Weights of a small GPT-style language model, trained from scratch on English Wikipedia.
Size: width 224, MLP 576 SwiGLU, 8.62M parameters.
Architecture: RMSNorm before each block, rotary positions, no biases in attention or MLP, untied embeddings.
Training: 512M tokens, 7810 steps.
MLP neurons of a small language model. Each row is named by its layer, matrix (gate and up: input weights) and neuron, and shows model dimensions 96-223. Each number is 50 + 15 x the weight over its row's rms, rounded and kept within 0 to 99. A neuron's up and down rows have the sign that makes its largest values positive.
After each neuron's rows, "fires on" lists the tokens most often at its 100 highest values on Wikipedia text that the model never trained on. A number after a token or word is its count.

L4.gate339:54 41 60 50 35 52 32 56 66 44 52 50 49 32 51 90 58 70 75 36 26 48 57 43 21 55 45 53 54 55 53 57 42 60 45 33 44 55 44 29 23 43 34 58 55 37 61 32 61 60 59 49 48 68 18 64 55 63 67 78 70 48 54 50 52 69 35 56 43 56 42 63 73 65 28 38 30 34 46 45 58 55 17 48 48 55 62 35 65 43 55 48 64 52 66 50 70 39 61 35 49 57 61 55 74 54 45 44 77 46 57 48 52 68 50 21 64 28 43 48 79 49 39 58 54 76 59 69
L4.up339:65 56 41 82 71 48 55 83 53 50 63 68 59 63 33 57 50 65 60 64 48 53 38 47 49 41 39 44 27 37 50 84 62 71 56 52 33 44 28 31 30 33 60 71 34 37 46 68 57 29 60 65 19 57 70 62 45 41 78 38 39 69 23 77 39 45 42 39 37 68 43 43 40 36 56 28 34 50 55 53 53 53 43 37 49 66 30 29 50 36 74 38 48 61 67 44 47 67 18 54 46 46 53 34 45 54 74 86 59 56 56 66 84 25 57 41 68 56 37 62 82 71 33 41 47 81 22 56
fires on: "if" 36, "-" 22, " gen" 13, " Form" 6

L8.gate549:42 36 68 33 51 23 44 37 29 25 63 76 54 67 59 64 55 20 57 58 18 58 72 74 50 49 34 44 96 49 36 65 43 59 47 84 47 42 30 29 22 64 53 48 49 37 24 57 44 71 77 36 27 43 43 37 49 44 48 65 42 66 54 47 32 51 48 49 59 32 56 67 61 61 58 38 44 54 54 34 51 61 32 71 73 58 82 60 76 21 64 62 39 62 53 38 57 28 64 48 37 27 69 34 65 29 36 57 40 70 28 28 46 65 51 55 31 47 78 56 50 66 56 55 38 43 39 59
L8.up549:64 44 22 32 37 44 51 64 42 49 59 60 08 35 29 31 58 26 58 66 31 58 75 42 46 25 29 56 53 39 57 40 59 69 31 28 46 41 71 52 47 84 44 62 48 50 83 52 38 61 61 47 62 66 56 40 66 37 52 49 53 63 58 38 68 46 50 54 57 54 91 42 68 33 50 58 40 56 29 39 59 75 38 40 91 40 72 37 57 41 53 26 54 76 54 44 75 80 34 33 36 60 23 53 55 41 58 56 47 59 69 37 46 65 43 44 47 54 64 50 69 43 50 69 45 33 04 35
fires on: " his" 37, "'s" 25, "ur" 10, " her" 7

L3.gate266:40 36 21 54 51 53 51 68 68 37 46 44 56 53 63 57 31 60 52 63 28 72 62 55 39 51 25 56 44 23 57 41 42 40 48 44 22 33 43 56 35 58 30 54 53 34 68 28 83 50 42 60 35 52 55 58 10 48 50 66 75 47 31 61 50 46 57 64 56 63 71 49 50 88 49 28 57 47 55 64 39 56 51 59 67 60 65 66 42 29 47 45 54 62 41 51 54 52 21 34 72 28 50 51 36 69 29 67 57 47 44 63 13 62 60 61 44 54 60 93 38 77 66 44 25 26 23 68
L3.up266:35 33 42 82 54 60 57 39 80 80 40 38 47 59 28 74 57 52 62 43 26 03 49 55 35 49 53 83 40 78 56 54 51 61 35 51 46 85 30 63 50 49 49 44 28 39 44 69 41 49 53 52 48 54 54 52 69 28 48 32 17 53 53 68 60 61 49 51 27 33 70 43 44 46 43 05 68 39 39 75 55 46 36 25 55 42 80 45 24 53 62 47 60 46 42 50 32 51 44 26 40 52 45 47 49 56 72 60 46 39 34 89 22 53 57 17 56 34 37 45 43 48 51 52 29 49 49 49
fires on: "=" 24, " stud" 13, "ource" 10, " Stud" 10, " family" 8, "minist" 7

L3.gate381:63 62 55 48 23 59 48 50 47 48 35 42 40 51 56 64 52 49 47 31 91 13 63 24 34 47 39 56 46 55 35 62 58 37 39 47 24 55 59 40 27 50 49 27 65 25 56 61 53 46 36 59 46 49 18 43 32 45 22 57 55 51 50 52 42 12 65 42 39 54 34 58 53 50 86 73 46 62 66 55 69 43 39 57 51 81 64 46 72 20 56 48 30 51 42 61 58 76 54 47 72 83 29 71 64 44 43 53 67 54 61 53 32 30 09 35 46 71 59 43 42 37 63 58 58 85 45 40
L3.up381:33 55 50 47 74 53 60 48 44 90 65 56 38 49 72 48 60 45 53 20 40 41 39 58 61 46 67 59 42 54 43 14 45 74 38 58 30 18 69 62 80 54 47 68 44 46 46 52 58 75 19 63 49 63 09 39 41 65 69 54 17 49 52 35 47 54 26 35 72 54 32 41 43 64 44 35 27 51 70 64 40 52 47 53 32 69 52 45 53 45 31 71 51 40 40 46 77 39 69 33 58 38 34 51 35 41 64 51 56 42 53 65 69 69 56 70 15 24 36 57 60 27 56 55 68 49 36 43
fires on: " U" 98

L4.gate513:47 56 45 52 61 39 63 56 38 24 45 47 29 59 30 45 61 47 74 61 55 42 44 23 18 54 48 64 51 42 54 55 47 57 66 49 65 49 34 54 55 32 33 72 67 43 75 51 36 21 49 63 58 80 67 54 60 59 61 48 35 36 67 44 49 81 65 82 32 47 59 62 30 59 00 38 72 46 66 67 59 63 55 61 70 51 41 32 36 29 76 49 75 27 56 45 55 67 30 36 44 62 17 56 57 67 49 34 24 46 39 44 54 65 39 38 55 67 32 71 50 42 71 85 33 63 70 39
L4.up513:49 52 48 52 38 29 60 75 35 44 41 43 63 61 48 46 46 45 40 66 44 32 34 28 57 28 48 39 60 59 62 61 74 60 51 49 47 63 56 31 51 46 43 64 57 61 56 72 38 60 73 80 50 65 25 49 60 30 48 54 50 35 61 48 56 57 30 37 42 47 42 40 41 45 33 12 67 46 74 57 57 79 27 43 66 66 51 49 54 60 67 43 42 49 25 55 60 69 81 65 67 61 47 45 54 38 67 56 28 78 55 31 61 77 80 65 30 72 35 53 61 50 57 54 48 59 66 37
fires on: " " 16, ")" 15, "." 15, " –" 13, ":" 11, " |" 8

L4.gate320:49 55 35 40 34 55 44 66 51 53 40 39 51 32 85 35 28 45 51 36 08 49 67 52 52 39 37 60 19 51 64 54 57 45 57 55 28 43 35 41 38 55 51 24 71 53 50 63 63 64 59 49 34 65 45 71 35 35 52 82 48 27 61 31 41 34 47 44 41 35 55 45 74 49 66 22 69 70 65 60 31 64 53 31 44 51 64 34 41 47 54 57 56 31 27 34 50 78 21 62 77 39 31 51 31 11 74 50 56 30 70 63 27 61 60 42 43 35 99 67 72 49 60 52 62 45 67 59
L4.up320:60 44 57 54 47 39 46 57 38 38 50 33 39 78 65 41 18 23 48 53 70 33 41 45 55 46 64 49 26 61 48 55 50 55 35 56 42 45 59 59 60 48 69 57 71 00 60 54 74 80 47 49 50 41 72 60 56 38 39 52 48 53 44 48 47 77 35 58 53 34 50 53 70 17 78 71 43 46 60 45 36 28 30 57 54 64 53 77 39 42 83 69 41 58 62 55 59 28 12 62 45 46 62 54 41 41 75 36 77 30 67 67 65 49 42 45 50 49 31 31 47 33 25 24 21 83 57 80
fires on: "ue" 35, "ure" 17, "ore" 8, " –" 7, "ource" 6

L3.gate573:41 58 36 58 29 16 45 36 68 63 17 72 70 55 48 37 55 54 63 51 48 40 63 36 56 45 31 34 61 44 37 36 52 38 42 31 41 61 45 81 55 49 28 35 57 57 75 59 49 34 57 51 49 32 36 41 58 41 68 28 92 29 29 51 58 78 46 43 26 56 50 79 58 77 27 46 80 66 58 37 59 80 41 70 33 71 52 59 29 53 53 52 56 41 64 59 50 49 28 43 52 63 69 53 54 67 45 39 81 65 34 78 44 48 43 73 77 43 44 37 52 30 69 41 65 62 42 56
L3.up573:27 33 42 44 64 33 47 55 59 52 31 35 51 47 07 44 41 58 58 65 53 67 41 37 50 58 16 32 69 66 25 57 70 77 46 51 48 35 50 36 15 42 65 42 45 37 51 55 67 53 48 49 53 36 44 56 67 61 34 42 58 56 58 35 44 52 42 56 54 52 36 35 36 33 61 53 49 23 23 69 54 34 37 24 66 41 53 74 63 69 63 68 58 30 43 50 55 42 53 50 48 38 33 44 46 67 38 28 76 45 35 34 59 66 25 56 50 69 30 35 50 52 42 56 29 66 13 40
fires on: " he" 46, " e" 32, "e" 9

L8.gate176:51 62 50 46 40 53 62 23 82 61 41 57 50 69 69 47 76 38 64 37 65 43 47 34 75 79 56 56 29 45 25 38 48 72 59 81 58 49 47 48 68 55 51 68 50 55 66 56 51 46 46 45 63 75 15 56 04 56 66 24 33 71 66 65 54 40 16 51 34 75 29 53 46 39 54 68 50 38 86 68 37 35 62 51 68 56 52 47 56 64 68 43 71 38 18 47 60 47 64 51 60 61 39 66 29 52 39 16 33 52 59 56 62 48 38 40 70 40 37 61 67 51 39 65 54 85 58 43
L8.up176:30 49 64 53 49 45 40 11 59 63 24 42 34 20 34 47 47 61 35 12 50 39 50 58 63 51 79 67 55 45 64 77 65 70 36 80 75 41 40 47 60 57 48 53 65 43 60 31 40 67 51 43 37 70 36 36 40 44 77 29 39 47 40 30 54 43 43 43 72 72 44 56 75 55 46 42 32 34 56 50 55 45 59 51 82 60 26 55 27 57 45 67 51 45 16 38 39 48 44 54 32 47 33 72 66 43 48 60 33 44 56 47 53 82 48 50 37 43 63 58 36 52 76 73 39 57 23 57
fires on: " r" 85, " Th" 5, "h" 4

L4.gate545:69 42 75 48 35 54 49 52 45 71 66 46 47 45 35 37 55 52 36 46 55 53 71 21 57 27 39 59 45 34 35 67 48 56 52 50 61 58 53 44 13 58 67 25 80 49 72 50 38 23 25 39 45 44 83 70 49 39 47 24 61 44 50 51 52 52 57 51 55 33 80 49 52 17 44 64 51 43 61 57 51 41 73 43 69 47 79 73 26 49 41 50 70 35 32 34 30 66 29 62 49 66 43 56 76 50 49 48 48 29 44 38 70 58 61 57 29 27 57 77 44 38 66 50 37 29 69 51
L4.up545:53 41 54 46 32 54 35 49 33 47 66 25 50 21 35 55 56 59 45 54 45 73 68 63 54 66 53 59 68 43 52 36 67 63 70 65 54 62 50 38 33 25 37 61 53 50 33 34 36 47 77 55 51 21 55 64 61 63 39 36 37 39 52 44 52 52 40 27 39 39 87 59 42 56 52 48 71 65 52 46 53 66 65 43 31 72 41 44 74 46 47 43 51 41 77 59 22 74 46 42 69 67 49 72 54 58 29 27 59 28 37 39 36 34 59 55 39 38 49 33 74 65 22 47 32 53 68 55
fires on: "0" 21, "," 16, "1" 15, " All" 13, "2" 8, " Profess" 4

L4.gate131:15 35 48 52 43 43 43 70 32 66 27 20 52 13 51 50 70 23 46 55 24 30 49 78 61 84 40 46 21 54 33 64 35 57 59 75 32 45 61 44 29 46 55 35 69 22 30 29 34 50 45 19 55 28 39 60 71 69 31 19 42 38 39 57 36 22 69 77 56 70 26 57 40 30 63 56 35 51 43 50 56 50 42 52 48 86 75 42 44 49 54 60 54 63 28 44 39 49 42 44 58 38 49 63 37 38 54 40 49 33 44 51 45 60 57 37 34 45 54 47 56 38 39 17 78 20 31 53
L4.up131:30 45 53 54 77 47 51 49 41 50 31 38 29 58 47 25 61 29 27 53 36 19 41 27 36 28 47 58 49 58 37 68 48 45 43 64 59 17 24 59 74 56 57 47 50 63 40 48 58 53 43 23 67 54 92 59 75 31 35 30 47 29 47 40 56 48 61 52 64 49 33 32 73 68 39 57 49 30 34 63 25 54 59 59 46 46 36 60 42 47 56 58 54 39 37 42 44 55 66 44 30 81 47 51 67 27 44 66 70 57 69 42 66 56 60 82 73 57 69 36 74 48 52 70 37 56 51 11
fires on: ";" 36, "-" 24, ");" 20, ";\n" 13

L8.gate20:58 63 61 58 61 19 51 49 69 58 50 78 44 44 49 37 52 63 22 45 59 33 66 43 44 54 26 51 46 64 37 65 28 36 53 72 45 56 71 59 59 71 40 42 28 25 66 47 15 57 65 31 30 70 84 69 48 42 56 35 54 72 55 36 83 68 51 76 56 46 45 58 39 66 32 29 40 63 82 67 52 66 50 46 58 56 56 78 60 47 39 19 59 42 66 37 51 50 69 47 41 29 67 49 60 35 64 56 51 42 32 29 69 39 50 52 59 41 27 39 53 59 17 80 65 56 12 61
L8.up20:54 43 34 50 53 46 35 27 53 70 23 35 16 45 51 50 46 45 36 22 38 61 76 71 35 47 30 43 56 31 39 27 61 44 46 70 60 61 63 31 46 69 47 39 28 30 55 62 42 72 39 58 36 64 42 38 43 63 60 45 56 35 34 69 65 46 54 86 73 58 45 54 36 49 72 56 32 53 51 36 63 23 69 61 55 47 63 41 66 41 65 57 63 44 54 45 56 64 30 53 61 44 56 26 46 22 58 64 68 27 60 69 32 62 34 56 48 49 51 56 69 64 68 72 79 29 54 53
fires on: " Par" 14, "al" 14, "ar" 12, " Pal" 10, " par" 8, "arm" 7

L4.gate11:74 39 45 73 40 55 58 68 68 48 52 26 46 18 42 26 60 24 52 30 32 61 57 28 55 22 54 38 49 70 00 58 54 63 31 30 39 30 73 49 41 55 79 55 65 56 40 43 66 43 23 52 39 37 46 48 48 51 69 43 53 58 53 69 40 65 36 55 27 47 43 98 69 35 52 27 52 60 57 60 42 44 51 42 40 27 50 48 48 67 52 52 43 32 57 43 56 74 44 31 69 40 47 40 42 38 37 65 40 26 58 47 54 60 52 59 43 57 53 33 49 55 34 37 74 79 44 29
L4.up11:53 76 38 45 34 45 44 46 36 51 53 45 55 56 46 58 45 54 47 76 57 44 19 62 66 52 56 58 49 25 54 31 65 51 46 28 36 70 56 55 46 30 41 80 21 49 33 54 36 55 55 11 53 57 14 35 50 76 85 28 63 38 51 47 39 55 58 12 52 33 54 48 84 49 80 60 48 62 68 68 51 61 55 49 43 65 79 30 70 73 67 49 54 48 46 44 27 56 73 70 33 59 50 44 60 61 49 54 40 34 44 40 24 49 32 67 54 60 60 50 85 52 43 46 61 47 84 72
fires on: " " 71, "-" 24

L3.gate96:53 60 32 63 35 60 57 41 67 63 76 68 71 37 50 66 50 69 61 54 40 54 87 36 30 55 35 27 66 49 75 34 65 49 31 46 41 56 21 55 50 71 21 74 55 56 53 34 72 39 61 38 58 41 38 44 37 37 77 39 90 43 51 49 66 69 77 62 54 59 55 50 49 58 41 37 51 59 46 46 57 67 74 55 44 47 88 46 44 32 56 53 59 54 63 43 48 49 17 43 80 49 64 38 28 71 39 66 57 57 46 38 70 55 45 58 64 68 67 76 71 57 92 46 44 49 34 44
L3.up96:37 44 49 61 32 76 71 52 50 61 76 21 79 61 33 23 57 62 54 47 68 49 43 28 30 66 29 44 38 61 18 69 47 81 48 40 49 61 64 81 73 29 57 50 54 58 60 59 62 38 51 41 40 52 46 44 35 78 53 50 61 54 48 53 24 68 52 47 55 55 68 27 59 51 61 43 54 05 49 44 45 47 55 25 09 60 58 57 40 45 87 18 46 55 64 53 47 52 30 27 41 49 58 42 43 49 55 49 60 51 65 67 91 73 73 46 58 54 56 57 47 69 85 34 66 60 39 61
fires on: "e" 66, "=" 13, " gen" 9

L4.gate435:63 40 46 33 63 44 44 47 32 48 44 65 64 51 53 48 68 58 67 56 56 46 27 40 49 38 58 59 30 18 20 57 50 25 45 68 27 61 32 40 68 48 36 32 24 54 36 47 27 62 64 58 54 65 40 54 56 62 59 23 54 60 47 42 44 49 43 61 28 79 40 84 41 76 41 68 50 37 32 68 66 45 79 32 66 34 48 37 47 57 53 33 48 48 65 96 42 35 55 30 70 46 45 60 52 36 15 70 28 58 64 58 47 41 59 43 35 40 49 86 43 55 31 52 46 52 28 72
L4.up435:37 21 45 54 61 80 46 45 83 50 55 43 34 52 52 51 57 76 67 62 46 42 52 74 59 54 70 46 58 43 28 41 70 51 51 16 37 59 28 37 39 51 61 37 36 43 60 48 66 35 59 55 34 50 40 35 41 56 88 17 33 48 48 50 33 61 59 55 52 58 64 81 36 62 50 71 41 35 53 59 56 39 50 38 71 56 45 59 28 34 27 56 33 40 68 46 51 38 37 45 76 53 49 86 64 32 40 56 25 39 63 61 58 32 73 45 38 32 53 68 27 48 19 36 64 81 40 45
fires on: " d" 100

L4.gate50:22 47 54 60 27 62 53 33 51 56 52 62 54 08 64 72 34 25 58 54 39 34 44 52 46 69 24 48 58 28 41 39 43 55 52 72 04 34 41 55 29 23 42 39 56 31 74 57 55 81 48 45 46 37 56 57 35 55 59 54 53 26 48 34 40 45 41 46 73 50 40 45 22 36 32 39 54 39 59 65 55 46 61 30 58 65 71 41 62 57 64 65 44 50 38 75 32 65 55 56 35 67 42 58 40 50 67 49 48 62 12 60 71 60 43 69 52 64 36 57 52 66 81 47 33 56 03 43
L4.up50:50 54 36 46 61 68 30 46 45 50 34 85 55 22 67 63 48 56 49 61 70 58 55 42 29 65 59 33 49 42 46 34 23 35 54 30 24 36 38 65 56 67 63 53 64 41 47 46 37 56 32 33 64 74 35 48 38 36 58 53 75 42 33 50 44 45 55 45 61 42 50 57 41 31 58 55 77 13 49 64 79 99 52 51 46 47 44 33 63 32 39 44 59 62 61 58 36 57 73 62 51 42 55 41 18 40 41 62 68 49 30 43 66 64 45 67 75 42 31 54 47 58 52 34 31 69 14 38
fires on: " ent" 27, " met" 25, " Met" 17, "omet" 14, "et" 8, " det" 4

L3.gate458:65 54 67 43 68 67 60 62 65 72 36 36 68 21 47 61 55 67 56 34 38 40 57 61 46 28 57 52 55 33 32 40 46 53 52 59 56 65 39 48 80 28 58 62 67 42 61 66 53 54 63 59 21 43 76 72 96 49 30 41 42 33 60 38 50 70 72 49 32 60 33 62 29 43 57 38 32 55 49 19 65 45 16 11 24 62 64 46 46 76 69 11 61 32 75 47 45 63 63 62 40 51 60 35 40 21 62 60 74 34 22 31 78 70 54 34 39 38 49 69 59 41 67 54 39 71 58 70
L3.up458:48 55 65 43 60 60 55 45 59 36 34 26 35 42 74 24 48 37 39 50 65 70 43 53 25 72 64 43 70 46 49 37 55 32 59 47 46 48 45 24 69 68 50 66 46 32 44 30 46 77 80 44 61 81 74 61 60 66 52 41 42 41 67 44 77 52 35 54 30 44 37 33 30 35 60 64 61 33 28 55 19 19 52 83 35 58 83 52 61 46 45 66 45 92 69 50 61 55 44 64 43 26 47 40 35 41 63 35 68 35 42 63 52 83 49 32 23 42 38 58 68 72 43 47 55 46 67 52
fires on: "ar" 54, " par" 18, " mar" 10, "par" 6, " Dar" 4

L3.gate73:51 43 37 63 31 55 62 69 35 57 67 63 62 83 65 63 44 73 59 45 54 30 60 38 48 44 56 57 32 34 28 23 72 36 57 37 52 39 59 64 52 39 68 47 53 57 47 68 54 51 76 71 55 63 40 48 47 35 62 21 75 47 76 39 37 43 90 27 42 41 73 31 26 51 71 58 40 53 68 49 73 57 50 58 45 36 61 52 61 52 50 41 67 44 49 37 53 50 21 52 39 61 45 38 68 54 53 47 36 47 60 64 34 23 15 47 22 45 49 62 48 37 41 62 47 87 27 28
L3.up73:58 46 55 49 57 39 51 42 66 59 59 73 40 48 57 86 58 71 31 60 37 65 72 52 38 58 50 49 58 56 37 27 31 57 31 33 46 29 74 77 64 40 41 20 43 45 21 50 81 70 58 48 56 73 51 57 79 23 48 57 62 77 38 57 42 55 69 51 72 55 50 67 47 42 60 34 69 50 47 78 74 38 69 47 39 60 43 52 50 48 36 34 49 28 38 46 72 63 37 46 32 59 79 56 47 52 58 60 53 49 45 57 54 59 54 60 45 44 13 57 43 53 20 61 58 46 39 44
fires on: " (" 21, " U" 18, "estern" 8, ":\n" 7, " main" 7, " northern" 4

L3.gate523:44 58 51 48 43 48 32 58 59 44 83 56 48 25 71 19 55 72 74 56 29 71 54 45 45 51 37 50 41 36 45 44 57 66 43 43 47 61 34 57 59 46 26 45 47 53 58 56 42 33 79 10 58 64 52 79 74 31 43 35 74 44 75 39 41 49 51 41 24 51 43 42 47 54 57 42 91 57 60 69 51 66 75 50 46 61 39 45 83 51 16 58 67 49 42 89 74 50 36 67 51 62 36 47 80 55 43 36 93 72 44 55 66 34 31 30 56 68 47 75 51 26 64 51 59 78 46 30
L3.up523:35 62 43 72 45 59 54 56 68 53 50 38 64 49 47 20 55 43 53 58 40 45 52 56 38 51 35 57 23 51 30 56 27 34 46 73 52 63 43 22 48 11 42 52 39 28 75 22 32 33 50 54 40 56 67 69 41 56 60 57 61 65 19 54 69 65 38 38 48 56 77 46 41 47 36 54 57 06 53 33 44 27 36 41 53 53 75 57 41 61 45 50 30 43 52 69 56 41 57 64 62 52 36 74 26 18 62 37 50 55 59 26 57 41 26 63 40 78 60 75 39 49 50 41 64 52 60 46
fires on: " form" 24, " Form" 13, " as" 12, " gen" 9, " set" 9

L4.gate487:41 28 45 48 29 34 61 45 31 72 44 47 64 31 51 67 62 54 79 65 03 37 59 48 45 39 76 72 31 08 33 52 40 36 32 58 30 56 33 62 42 31 58 34 62 22 57 53 35 43 65 79 38 30 37 36 30 63 77 38 67 34 54 38 65 83 48 56 47 42 69 69 41 66 47 35 65 46 46 40 45 49 81 45 65 41 65 67 80 36 24 53 54 27 40 53 54 69 38 43 76 49 32 59 41 75 53 61 47 57 77 40 42 47 54 32 69 44 41 51 43 61 30 37 56 44 54 43
L4.up487:42 42 17 41 47 55 44 56 66 39 45 44 52 49 47 39 88 51 77 62 55 44 75 49 31 54 57 79 37 28 62 58 40 29 46 67 34 57 40 25 38 53 66 54 61 39 34 31 40 49 40 63 39 23 58 38 54 67 56 40 54 51 43 42 64 62 64 52 73 39 34 44 50 39 77 43 29 66 86 34 60 38 42 50 21 31 78 73 50 27 23 60 37 32 60 35 50 49 45 43 86 56 67 47 54 65 42 84 53 39 77 45 46 35 77 54 52 62 69 68 30 42 34 33 82 50 30 43
fires on: " trans" 26, " ob" 14, " Trans" 13, " add" 13, " Pro" 11, " d" 11

L8.gate379:27 34 45 25 38 33 50 67 37 71 47 47 38 43 58 56 73 59 64 58 60 33 46 57 39 43 35 63 57 85 58 71 48 71 59 18 33 61 34 33 42 48 40 58 21 42 64 56 41 79 43 60 51 49 57 58 65 42 57 54 25 84 51 48 29 30 31 45 27 68 56 47 47 53 48 52 60 44 51 61 62 79 37 33 41 36 43 45 61 38 69 57 59 64 54 38 44 55 40 40 64 46 56 54 69 57 74 55 46 45 33 33 60 45 58 30 55 48 41 88 35 54 71 63 43 41 25 41
L8.up379:42 21 56 64 41 67 58 62 66 38 40 29 64 73 54 32 49 61 38 57 34 31 39 71 45 35 52 54 42 35 72 70 45 49 70 32 49 30 51 41 60 35 63 48 51 55 42 42 51 73 68 58 52 61 41 52 20 45 66 67 34 48 61 35 41 33 60 55 11 42 51 48 53 19 40 57 86 56 45 33 66 54 64 42 54 27 39 36 44 67 69 66 55 66 62 52 29 41 80 57 46 50 58 52 56 56 60 42 35 52 48 31 62 54 73 50 60 67 61 54 53 31 27 14 45 50 55 36
fires on: " " 37, "." 12, "l" 9, "age" 6

L6.gate570:25 44 46 88 75 69 53 39 75 46 45 39 49 62 47 58 61 57 40 55 22 47 54 50 52 69 72 35 59 60 46 68 54 99 50 70 52 44 59 60 45 44 35 38 37 71 35 49 41 52 46 50 58 63 47 30 48 32 57 73 48 40 64 72 24 56 39 75 53 72 28 42 43 78 37 61 40 55 46 54 27 56 69 28 43 61 49 60 42 33 53 18 46 74 67 52 37 31 49 50 54 39 68 50 40 19 56 38 61 40 63 34 61 47 31 47 50 46 47 36 74 47 33 66 66 50 38 43
L6.up570:54 76 21 37 66 61 47 58 58 41 64 51 63 61 33 53 14 61 25 53 21 47 65 52 60 44 24 45 53 49 40 42 70 47 52 59 47 62 83 57 61 59 18 50 51 63 63 47 49 67 42 57 28 36 26 39 48 83 47 51 73 59 41 67 55 44 43 66 56 45 51 67 82 46 47 75 37 56 47 18 72 12 44 46 51 52 46 46 41 53 71 77 48 50 63 69 44 52 81 40 27 47 42 63 33 48 29 52 47 67 06 63 55 41 53 78 65 70 57 30 52 66 55 41 45 57 45 44
fires on: "al" 18, " its" 18, " his" 10, "o" 9, "n" 8

L4.gate229:38 52 71 61 66 81 76 61 69 49 68 57 52 49 44 62 50 69 44 29 70 18 58 39 60 58 58 50 55 46 34 33 39 62 42 53 43 52 50 51 45 47 45 44 58 60 33 47 36 27 54 42 57 69 27 72 48 77 61 14 45 59 62 53 66 53 34 67 46 41 61 50 47 59 63 47 47 63 59 64 36 64 55 41 58 61 99 32 58 58 51 41 46 26 42 17 41 34 66 74 52 42 50 45 45 39 46 34 60 28 48 64 43 65 64 17 43 57 39 47 55 30 81 60 54 40 53 52
L4.up229:50 38 44 67 55 61 62 43 31 85 37 56 68 43 72 54 32 51 10 36 31 45 20 43 49 57 44 58 70 31 61 51 59 64 33 56 42 43 38 77 39 59 52 38 54 34 38 37 63 49 30 64 37 37 41 52 48 60 57 38 40 77 22 27 52 45 30 89 37 54 51 39 56 25 21 38 52 50 50 49 35 40 64 66 64 27 56 46 23 68 56 48 47 25 50 43 24 52 29 56 51 53 54 42 29 47 49 14 40 44 47 35 46 67 11 61 39 51 65 58 45 82 50 36 30 48 32 72
fires on: " r" 80, " e" 14, " to" 6

L4.gate569:21 37 80 68 65 51 40 56 40 65 55 56 58 43 39 53 45 62 52 64 52 45 58 24 36 62 26 38 42 35 38 66 40 37 65 60 29 78 25 80 30 36 61 37 32 23 68 46 61 60 55 51 48 48 39 61 61 11 40 67 45 51 44 60 35 71 42 64 66 44 55 56 56 57 63 32 61 25 63 40 49 61 75 69 60 64 54 79 48 46 41 44 44 59 59 32 66 49 36 47 48 68 62 47 34 22 54 33 42 45 65 14 70 41 60 40 48 47 56 57 26 58 51 15 54 41 48 85
L4.up569:47 58 66 69 45 39 61 40 48 77 69 63 40 47 44 37 48 42 29 49 55 35 24 42 33 41 59 43 41 42 31 51 45 51 65 56 36 64 36 79 30 48 57 69 51 38 53 40 48 64 27 63 51 78 54 42 54 24 45 45 60 69 33 51 48 53 33 64 64 44 53 33 60 81 41 04 62 31 44 82 40 34 73 63 63 45 47 83 00 52 45 68 37 38 59 42 47 50 46 53 45 68 48 67 41 51 48 61 65 61 68 39 65 45 28 33 45 49 48 60 37 72 58 66 80 37 69 64
fires on: "res" 20, "-s" 16, "sp" 16, " em" 11, " pres" 11, " as" 10

L4.gate236:26 59 44 60 36 59 47 40 66 46 34 30 57 52 66 53 40 50 51 58 52 84 50 43 32 31 34 44 15 41 55 37 44 49 36 50 26 44 52 60 68 50 44 49 62 01 62 62 78 42 52 32 48 32 41 83 22 48 52 53 66 69 70 25 39 47 67 32 63 48 42 64 34 26 36 46 64 29 56 42 75 69 44 56 45 48 66 41 69 78 57 50 38 44 61 57 86 62 36 48 61 56 55 35 40 56 35 32 64 47 57 49 62 33 65 39 51 74 61 45 64 49 66 60 32 90 44 43
L4.up236:75 33 55 33 62 53 61 35 48 77 46 48 46 46 53 50 38 40 54 65 32 34 52 48 33 79 47 69 39 31 53 51 37 51 71 51 28 41 49 33 49 76 59 43 16 37 52 92 39 51 75 56 48 49 46 41 64 47 26 11 58 61 38 58 46 31 63 61 51 34 85 60 29 56 28 33 72 47 43 63 53 27 52 60 33 60 39 62 63 54 45 43 52 41 40 66 33 50 58 73 35 45 31 45 16 81 56 44 66 41 54 13 35 18 47 32 76 56 23 24 52 60 74 34 48 54 32 43
fires on: " g" 62, " name" 18, " Met" 11

L4.gate68:31 57 49 33 60 57 55 80 49 73 18 69 53 36 59 45 60 54 55 61 46 25 79 49 53 52 18 56 51 54 40 51 63 58 57 51 49 55 58 50 35 60 57 52 62 59 30 49 60 33 34 60 70 35 73 69 40 04 46 27 48 53 65 49 65 47 32 65 29 28 49 44 30 44 51 31 12 65 66 58 63 35 29 45 66 41 67 61 41 20 70 53 78 43 67 42 52 28 34 45 50 71 45 54 68 15 50 48 35 50 63 47 54 71 69 42 56 74 44 63 53 53 54 31 56 46 50 69
L4.up68:27 38 37 44 54 63 37 58 48 88 66 59 65 39 37 90 70 79 42 34 39 20 60 50 68 80 31 42 58 68 38 60 32 69 52 73 41 39 55 52 63 56 29 33 66 45 47 45 64 21 59 43 52 30 37 60 42 32 31 39 47 62 41 57 57 33 32 43 55 39 54 58 57 50 59 37 46 52 64 54 61 79 48 42 56 43 49 56 80 46 52 65 66 33 56 34 45 41 51 65 73 52 68 63 63 51 47 25 34 77 51 63 34 28 39 50 32 71 25 35 72 41 38 55 41 39 54 82
fires on: "=" 25, "0" 15, " " 15, "2" 7, "h" 6